Weights of a small transformer language model: biases, 257M tokens.
MLP neurons of a small language model. Each row is named by its layer, matrix (up: input weights) and neuron, and shows model dimensions 32-223. Each number is 128 + 24 x the weight over its row's rms, rounded and kept within 0 to 255. Numbers have three digits each.
Before each neuron's rows, "fires after" lists the tokens most often just before its 100 highest values on Wikipedia text that the model never trained on. A number after a token or word is its count.

fires after: "==" 36, " ==" 20, "s==" 4
L3.up492:099157177159107138156139142120099161129129134076149103111115139099104116131133100128103154107109137157109113126146112223173150109119125122122076120107115137138068126157117123140127142138109121147129138161059165135157110158061131160128131080101140105190116118107110170137114127140137123123181121102133147185095141098121172137143137153104102127162117126130110125124125135151120108122121115141098115122111168125107144138094119153136072097136131126128138139108153174172137147109102158114143142140175118134106131105146119122092114147123112186117141150145123130121096115113108093118

fires after: "." 44, "," 8, "6" 6
L3.up125:147149166133121146129145151126179127157146111152107133057128174130128109110094091143084117122081104110110135096121137163130103116141113134124120102073141110113162147121118147107109114147118140123110124155139134155139149163131177145140156130118142126149115115134099116146170170125108143137106145149124184167091117143126137155172107124134122130125104105093138136128155143146154121121097130160104148162147107125145143070173126131115096133121093118132147134104136114131089155093124126151116103113122145193110167146109153085128132144119104109128194176150102140128091119104148182084

fires after: " | " 18, " R" 12, ", R" 9, "R" 8, "978" 7, "; " 6
L4.up122:068101066111150154122146168121124136112118147132115136157106110137173116126135161183168146192102140158076106128111133098104123134164130098157127113107115124141096145159192108145129131107137105139138093151124122103134150136116138150099095159092137180162111139120125151153147112122107123122103115109107178131123105150132149152128129137101153087128149139179134103137119181090099101117095143130131109127085079095113145159122159131126149134132131124116106098106150116147116098134118100128107132116142161165133086155146098075120095134129091139115103143105095129133133140110160134120

fires after: " P" 25, " p" 9, " Ro" 7, " stat" 6, " (p" 4
L4.up764:133137141133144141125137096147098107123144129133100141118112129182111099091178088122154123147121096115088127166138116130097172144155155089128102114128145149095092182106120124124101126177124110145111090159129130157101144152093113118135116081157111134140132117096108143141100133139158142137130148162090135106135105131111147115139094138159138126185093122079177130143129106136106119105080125100133110119146102168137099119101153163119186136127109168080131095144119118108121166141156126141148089127133117115163098114104146142136123125180132123155091108130116150104115173122097090093

fires after: "." 67, "\n" 9, ":" 4
L4.up767:117134123140123126117140134126132123103152090141079122086124060131133116121147121125135079135127130112117184133155103126159147139156146111130132134115148092099174133143137130140102138158127126111172161159158203139124151118111105137114134143108168115107167155135154144131130123116116107118129116137118126149153129177113148122171134130135152162138119127117107181086108159113112127116118103124135074133116145145077123159126157119113123136110102094102157091107127160147121172147118094113103113119119158144058107131118098096133150144153137096123166178166108109167113144147146150114

fires after: " | " 50, "\n" 13, " (" 7, ") | " 4
L3.up833:098149094164122158129142142141096145129079179139099148170091111132141120137162156146134087106073137151144137163134118157111089095127123166106102112177146127143130107135112119154147110122126154132169091172139148130127150099139125075137085161125092143089149093121100133157132110164109091110124152120129106097127149150118103143155144131109134146089076150104101160128141104119104137100075128092144105149164141151122128136130141125140093072114135110106070105118092167082149127153106140126114139147170121137108080097134114103092100144171094141111106098167108119139144099132110139156

fires after: "." 48, "\n\n" 8
L3.up779:106160090143126116075147157165136142180123115123130113090149158112139155089090126148099174108108110097146144182109116103108119173094096127117121084157126164105116124147118115152096103090101108124101084169126130142102142118126161133127137128130103140139162168084136137132080151121137171132144117078142121149117147128121111113126156138146123125099141127164150114142106106163126097098131083141097101129111151107096167156154171103172123106156095112145076096144125103134100131119117131123089141151116130107095132139117116141112121103110109117173137131137090124184153107138116102119

fires after: " | " 45, " (" 7, "R | " 6, "ia | " 4, ", " 4, " (born " 4
L3.up601:127109140140156161129087110103095136136131162150117120148151108144153119143172171138105106150136175144140105171134189160131135108111110152164178140118142124135151180124148132103132111117104142106191109166114155140147123122119106133094123146129128125165121162119109117100155129145060157148124112127129102108103138120125075111151082102090153102120109154067160127140107113096111115105154073135160130145158153122130134140135176127167147122142131132128143121126147153096124149116145154093136132141123157096105134097141109068089101121108141072087146150138140160150126116113159117158

fires after: "\n\n" 49, "." 9
L4.up962:172144177138086129121105182147164089114111109076117136149112150146197129139148134120093139137131170091126160094129133118123100129131104124128127113167117083136134108101142122120165143105084139104131143117111174146103144166094127097126120137162133138153090106151126152128118139148110120149087131131112146124114139148117122115153137110083166103102115133085119160089153101104132126106116068172117124137157091127135112125132147090135145095142152135144133184130144107109120136121110132107110112121105092167148138131155089191112113166108153129122139116115136145118120140144087170131

fires after: " ==" 24, " ===" 14, "==" 13, "." 9, "==History==" 8, "== History ==" 4
L4.up430:165140097163119140141103164186139133113076090143128151152096155115148161129138155127124166182128117116109101122141138112130128140114124144153123096138093125142090114126139127101136148148101124126148171140120134157130169147123117102128096078103114123142070140115124135124145115095082107136081147137125072143118163159119121154125131142119109118150124122140079142152124124111110118105155144138093107184130143134110138122150153187123105171125151143144166132118136145124109081100118190090135126115097122075162125132152141106106136139126092136100112072124089136129129124131113138154

fires after: ") | " 27, " | " 19, "; " 12, " on " 8, ": " 5
L3.up1043:116113133117155109140127077117095146115066162143115144124098155133117138171144196126083152162126171155104062159109117137115111130127101136161116143116145095161142146099154156109151124088136138126155130136105124143108128113134132138130139145127146155105106206097118115090103117102120125101124172146099144149121121120106102121115138143165121116128048128147133136141120151086076118136128150116126130131138140128110166179137132172128118115128152156143129132086126134147092124138137176123135104118154193126161153107139111122097117153074134125090108111132176141125143124131116153140

fires after: "\n" 34, "2" 21, "\n\n" 10, "1" 8
L3.up1271:095095158086109170172131092148149124130111122163121115126152104168104134140097099113122112120098120174116165163145161110094088148143161167140123155153110147138132103126151123113140123175132139117122111095117138119146095167123159157114115110118128139107129130129142159132136124087164117109133086117132079197136109167132121150150146089092145199130094122166148146133087144125151143076095131105117084140124114155067150133134115158110104101150108110142150153126159191116152120081128127130145106122157155147114095119113136149147128121146123141111138137107140110100131128143112160151

fires after: "\n\n" 35, "\n" 13, "1" 6, "| Party" 5, "ame" 4
L3.up669:113168092153114144086111109134113113160123143125124125158120121153132101134098103090123158078115117160115154157137117131166154129137129108147151163129103136128152153124101109155102117141167165160165108151098137092150138115128127141111138142082099151150127126099114112105157132105202148104134098141157133149127106112132120179106124117107140129130127115086119129156109110127188099128100100088136111104136148129127142116157140125142138090119082120105127120132102108111092099142098138127158140127145167108163105151155163108064153158104181158150141133137107111093107119125168168183

fires after: "." 19, "==" 16, "==History==" 7, " career==" 6, " ==" 6
L6.up644:116126109131141097135110137119132133109130142141154146129142122135112126120155134130086137130149144135103136178102127115120139140117101136137102159131095106124133126157157103106164116159098119136131136156141144123075151133103098108133135136100103096146080088151142156146117087157093135168108116137153103157102129175124165155149148122128138090140167132120149121170140135119126095130108108145056141134118131129100151098112161137124120141173111114075150115147100142123075146142130174105153171150149122104151117083145166097112138136118117119108113142151116119161127101097111125126

fires after: "\n" 33, " |" 15, ":" 10, " | " 5, " | Total |" 5, "\n\n" 4
L3.up1217:160092138148112138164139142083124142117101100141140136169142142144125129144129132128104132086128135148122149171142157106123102097160078112117153121144111116115122139165122164103118142126086098169091154099112113120199142120113116123147163118064108149106095073125146138140139137099110119089177093112171099163113114164118158100095135127199148109142130132096118142125084155108113115136144140118141122134152101097139133122091128147108117139110152153110102107164099166098135136127097143082132116122102148108168142097106172105061118163118179121122167135119124097173105114072119147142

fires after: " | " 54, " | — | " 6, " | L " 4, " |  |  | " 4, " | W " 4
L3.up648:108170095132141161154154108116142135180124151126122180206120146124151160174151122121154091125120104145169097112139139127116158101123120105112102100123165137157141107123108151146155109133114129096155104134150116163119119179111162079097173144140104178125135129089081137154086092105117126092116115084134159125091191145146110109104119086137101081124110161177126142136151126112119131127125094100153102097098117167098133131189102169091117104116140105136138102105101124107115122103126137140121070100141155157163106118141110133110156097147133127126130104100157136148139086126128133129

fires after: "." 41, "\"." 7, "\"" 5
L4.up463:109112118145067130121089168113154147090140133136156116171099153101123135079160113098077148171153130130129101139130165092141131145125094194161124162127104118083127112128134115136144120097085099152131150110143099105079160151127110116122115151175111120121080132087127118102119093175109143178076136110152073113118165143134079142140148160126110135120101133128136148135160142105138103081124141158100141139125123116076114070135149132129129152136130135133128130171117167082069125127116150137148132133150086091136095118143142164115102146132132157153135131135106139114108144130155142168

fires after: " | " 16, "; " 11, " |  |  | " 11, "% | " 10, " (" 5
L4.up37:137089124165157102127124129071105133153104145112058138135076124165155116170114166117141182157112121100166125124124109110092125134128124128122114100114112157128152101144138139130174111112140152147133113162141168130110118143147101122116114151120124120099095187092133101165130127108121167146109153157085141108095139133120126153141119142136116108141077186132122152127138130081142117160123119110106094142143117096122144161075150110148130123099112116155157095102156150109122109121127176125141107111159126142113109099133132142125158150143133115122141060114152197147145111124123100157

fires after: "==" 22, " ==" 18, "===" 11, " ===" 10, ":" 5
L3.up67:132103190126143133173108127111147120091113130116135136143123098167122095145072139100109161111141105106070126132124170116154134114106106141169137152129109135140097161201131107093134135132138102161113119129131133132130116182084094177155167144131121088135090154148141111134085150144136109078099134126129120177153148120139183114109122135117115113126140109093075127133175137086104166129170159154117132109097142101148134123115119143141125107141154139124184138118108131182104111114094120095133127112146145099146132117096126121094111170135167133155169128139120137150092108064106123119

fires after: "\n\n" 12, "| Party" 11, "\n" 11, ", " 8, "C" 5, "ia" 4
L7.up858:137118112122125142112098119108121151166142103124168100120135097123129136141146075100106145148112120121080110151166146103128148135103139161139117120111078130126149169160095155144110119150117134126107128142109149161156100152166113145110103131144104150111138110145172114099129105103147168145104131128108103143151167185156123145087100106124064144134113104126118137142148110130107118153110162100133119127134101171135161158154125105089103124127117180167131126091095151131129096143128126135118107138124146156156111106124138148130099147177173146147121175133103059101170170141149143086

fires after: "==" 41, " ==" 17, " career==" 6, "===" 6
L3.up1272:163145120177154135137078090092091112143145106157132122140126093115145140153112093091117112112102152117113125120097122147123119146139126153150118186127064112134111140127107099118140159199157147122130122137083142126117122147094106104108158095069135126153100114123112167152083126081133161110158114074124076157104143109145111116123143150112134105147164137173126142161142128131119136124142143136154101144142160141121123104136124091125109158137124148139120108073182120109067126112106154143113128154167172124143143140108132125086142150096117124155175115136090153113098140111083146127

fires after: "2" 39, "1" 10, "–" 5
L3.up825:128142106127141113133113110140139127119140124157146099110155097153131146122112105098076133140126143117154067127152181146140111130133105121084110164119105101134153093127154143142107156095122153139126103132096133101120133126121129159067121125097146097116185134133088165121099129123143137148165148107106156131170166143113191159158113133142143114129092135134120098145095157155122091124102166159122126123107170126135120102178102093138136118073169172117108105115135144101123154107111145139126135143141149116066140129124132204103129129097125144147092146121147119127104136128100119105

fires after: "." 21, "2" 18, "," 6, "°" 5, "1" 4
L4.up1058:138160081141147154157089110141157125136137148146095116081116121137084110097144099115138152133088120157105133138158123117102133087143070093102135152103150118127152139144136104125105148134126099145071142131136154123124124176112106138132176156126160154142122116156144166114185148120116124135119173149124115137120146114118140216132115120125155140125105126115092084176111138153156153143090123145147123118072146157121115145138176139158161129081114161133138106128123113104122125082122118169073127103103132128166119161112124170108186107118162118115106132142103151130150140185133162143

fires after: "." 30, "\n\n" 21
L4.up165:110175124098138140101098155102141136151078132145100095110110132089165141116139108168141168113130129130092153150131139158135134118099094129124127123077122107116148158147164127135121110097127141106154106176124123125124165115130111117079108129134150132146148149142109108145102150145123145156103152144190149131136116171096120147120148135075138111113086094124124171121135111171095120130136159122131126129151086151121125156131161119195121092158107151163125082152133150181136125159112127127120106087165107100121128106121087074136123113112154121143122151170134126117102145166147146119

fires after: "1" 38, " in the " 7, "\n\n" 6, " early " 4
L7.up276:141107172122124104112146166147139151087081129163127111175116162131152115136085114172115183104140141132114129130150097162103112155122119113139159127135099110161137122129123133161118113136129172123149164132109148109124119139119082132126098091110133118108122083120082151137098111123143110115124119099154156160154115151111118114151133109154148098109154170131108078120142098132111129108088109145129129115151105173135128152193090161137162089130128139107145105174137098143084098094160172139125162117147126138118105118135192105120156095145143133129186114119132086126095090099122114139

fires after: "===" 20, "==" 19, "\n\n" 7, "." 7, "\"" 5, " ==" 5
L6.up594:139129127159122123111137125092123143095130105064086132140105121158157118148098102124093144101136096117123106134154155133123145123150085138105139168144061127110131136097136103172143134102047153122146144143155198145125143145149113131139138104113041140172131149169123111141115131156120123129104128161148149157092088088150131137131133116105165115144147156112152134109113096128142137106072107149058144091136102105106123095130153120175111116118114132088144130153101120151160105119108143140115087129145142144130154116170141129113110098142104152085108107122119139112077135101151121155

fires after: "." 73, "56" 4
L3.up49:175136130146150137100127128103123150125161146175127160086131093100122118123095121103131094142104100089107078087116126107119193156167125168125108117129138135153139140137143113105123184089110077122113122143141112114083136158135130136147132141133154109116181141151151158133148164137135092126097109155096131116132102150135142152157149130167151132151099138150099134152146116122125102108095137139175149114130146147136138160101160151124111125113078157131111175110131135124126074112095163112130152119131117133132094112128123093116173124098137103095164213142163135130116133146117163137

fires after: " =" 19, "." 13, "==" 12, " ==" 7
L6.up719:114111107136149134106102158129153127134124099136121117139165130157148132116090115115070083153134120137100132155143125118128116097143146119104088114189111167137067129132149145146130138106105129142125137143151152123141162142124140127156115124154106096150139097148127171169106138117101099115148145095145151135129131123124136149101156117126107145136148160129126131144125156107094127115149111142112111186112149173102132108120165103168100096127129197159159100135109169134102103152126137103154128130130090122121133126123103137142106120186077159114136124086113124137110119116155110096